From a checkpoint of a small transformer trained on Wikipedia.
Size: 19 layers, 101M parameters.
MLP neurons of a small language model. Each row is named by its layer, matrix (gate and up: input weights) and neuron, and shows model dimensions 170-297. Each number is 500 + 25 x the weight over its row's rms, rounded and kept within 0 to 999. Numbers have three digits each. A neuron's up and down rows have the sign that makes its largest values positive.
Before each neuron's rows is what it responds to, as a language model described it from the Wikipedia text at the highest values.

Preposition "as" in roles
L6.gate284:528499539524491539493447498507478490494480506508484548525524476506518560551540543518544490508507509550483537487507479526514561481476462507485535497544513518528552502479478503523498487498456489524511498495537490516494523529454523458503490515547519490472518534541496529529501477505505497545476466514499479516525498498514515477511462531488486507519524488446497507482533458570518453542459
L6.up284:493522548511514476470472504483499479522508482500495577509493458520502496482523479496484471520466499535499524532481445523511484436545514515502521510498469518489525515500541542508461506518495479453492478531527484532524528476475470471455524486511433489479509520522525523446515476483443510492510489490514509480473456510471459465525480487483444502515474479462534522526503457506504476495516

Generic nouns starting phrases
L4.gate225:452514521488487461505502479493490479517501529510496460508540474551449500529490480484506502480511532465474515540474489522489494518482500501519488499516498512517488487512504534519514520486476515453508479522459509516526516474523503465481484489513474521479507505488525502513549528493462499447503470516464487496491465485467494462500530490512536491475501487496502502482518552525517570505526
L4.up225:495516521543494475501507513458507511502543497476535457515466451469496526517517494484479458494516498485480507467527503516489527503532502459523479505503491478549467478523503495494544504465500515480468511513527510479507499491492511500494482491514500531522506483508472425540510505508515523515511525534514522520451503473483484485520498523493544513517487495466504496461493504476484508525502

Statistics and record nouns
L6.gate141:487482516440511526505481477472502507455563517505504518490454491449527519498482510512486495539527523484493501512502499505520511473516478450556499499544494480476551520483494484478546482540515461478513521470452489474496470482473499509524539483495536519520496571493473479467493507484473491494518493556536470517485523481515520517493570522514524487513479507460466525564495493472530470498519
L6.up141:540527512499492485494490432507477533527556511468537512551496497456484467564544485538469469482511481478490502475520486505500504511539506484526484548508508481503504473483478473508501503482517520470476537507536460493462521486498596442515490493469476473497523500485491474522435507491496483476480513490494486479501483509484525478526481511489494484504509490505496530466504534500526500460465

Auxiliary and clause-continuation words
L4.gate1468:497459463495541496437543467494488451478479485519490510510541467475512500502483487536554486517472519504499529520480450490521512486485475519504522505510504514501551466505471495512520534514501503518462513466478494490499490419499507488454540500524474437496482468532511552484540492551535511533519452496499449509521498490439471494518488541497503495478551513505544496487496484514477500510526
L4.up1468:472513513511509500472548488504488487488507522451537504482443491500512482484492501523462496480476535535490512456477455497481480521463534493518548486525512499470471456515507474487491531527512520495529466523523531523508479486481511509467535482535504479521463449496541530550549518465522518472535517480534459512487529498540502512483508510449461505523490456477529487505558473510489523518470

Part or side nouns
L13.gate763:465464523472477489510513523509485511518512576481487509504450490514511497483534526509483483528467515520500500465468473498463490529512527496513454504504507499458521472487500516481461483469532535515485490506515491456452486459485503489513538466500505484524516562482489429455536500524478513504495455506497472506453506498525564463524513460454546500518493473471513470456530451457471507550526
L13.up763:504482481457516512555460508484492492504488462547450488516498523474497473511446484521525488487501529529505531486495471493511530532465470465495482495486514501491421511532524528509540494508489508526515484475510514490505511571489514559530472502477449485487488499440503477531491504488498532494508521495516494555510478467506491519533505503489535477489494493479495557481502466501483480470499

Movement-verb prepositions
L13.gate1250:512477521479524507507490459518518466453446530436473494496466499487494503513474479514457492458603558499478444493472499513526543533486531495514525499533517477522491475547484491508491544530474471478492565520453524499513499470457480502505483512486498525522496499508487518507485517536532461502479501510515486448532487483481514442521515517545432479527461495485534516486559462477504510468517
L13.up1250:461497522491464470540407487470530534518446528498476453485492520459496491496478524535540461489483488501499465512474521531486517457490459489526482488538513525503485499462514526513506514507487476494507489509525511470482486504512492529510485484487483452504537536501489476479508534477491452514493483485508499500512541523499516494460463536510479513498473508504512475495554489447534468509513

Joining and temporal prepositions
L6.gate602:510492511454474542504506544504534505500445509514469536520479493472533515482471550502451449459484495509521523511519445502543509446524479486452531531523506528515531511554478528524490503483527535489503539514487496488507522477490473488511502472519499504537492531475516501479502505481515508527478478529494520500467507458483514536496563515512492496522520518530516497498538493529481427489516
L6.up602:462498500518526512520457525486497500488446514496447508558499475510496539488516533479482476506456531496523488528503489490532540451486503504481568494489493551514508516544490506496452512487468485500511500483510503501519537499518477482496537483521478496500522521519524514474493512489447502521502507526515510483504541490485483486473535485537490531500514515549497499492524521490503453514507

Authorship and writing verbs
L13.gate720:493488501472523499534466489519477538448551493508505512523511471545503504499511518520475504522470473505488545499502526462534518475466517487452499534489527518505488460503538548516515511481526479498529453495507529488544461474510537447519495480530447479519504494487511488536549510477506517524554496485490494466509524470511488507514498515492529499481498473514481528500509466516509486499496
L13.up720:498491483514493495511468523499481496501490485522503505485479520510506490497485482458499499510520477461505464497459516471491480465496516469478497504478510550518510504505505446498512503490493509460448501457486496511501475522502556531542493502492486525511488474515505514484468551510506484490565503469489528503534471494477530481506478509554493492487520510532474483493477517456519468486496

Creation/action past verbs
L6.gate1467:557454490464518497478461507522527504482502534529472520539498549519493497438501512495526466461510481495527493510517466553520491473462514505510507503480495489515495540524473487502479543529491494471495497465497475499540515489475507511490534479494498527494493511463478467497536485500483505536534504512451469481481500480548511479476479497533467475487539511482521496547499545547464460508492
L6.up1467:514551498522485483489511487535505492493472473511511465488529522448519511524503506479496502511532462498482506514520503527515489533505526505524514448518467417491512461535484505474501517534533475460523532459527530510516520514434540475512478504483507501473527498495498474497501501531495510489489508512493507491517476567499483494514470477496509483499510495506451556511470518516497520514477

Passive/past participle verbs
L4.gate721:484471517506474480533497479487522477501499473506443543532484576510518528495496509488506484475480527523488480513494517502510502492555505498535484508514487473501520542555469442506496555516516526495478531501506473505467483476543519520524508522507517514509531494497505482491502527516499488487520490559513508508501484496491506481491497530505498499493460546526486496475475529520466437510492
L4.up721:488487502505534498481515485495506484503548428508489512521509488478486505498508487514488468504518515503518469492485521552490551483569513501526536500531487473514531464521481495492454557505489487520535543502485522517483503478429476496475489518516498482521503463509494492483511492559520475488491488522467514513498519487476451521546492499538499483504501527515489467491514495463505511505513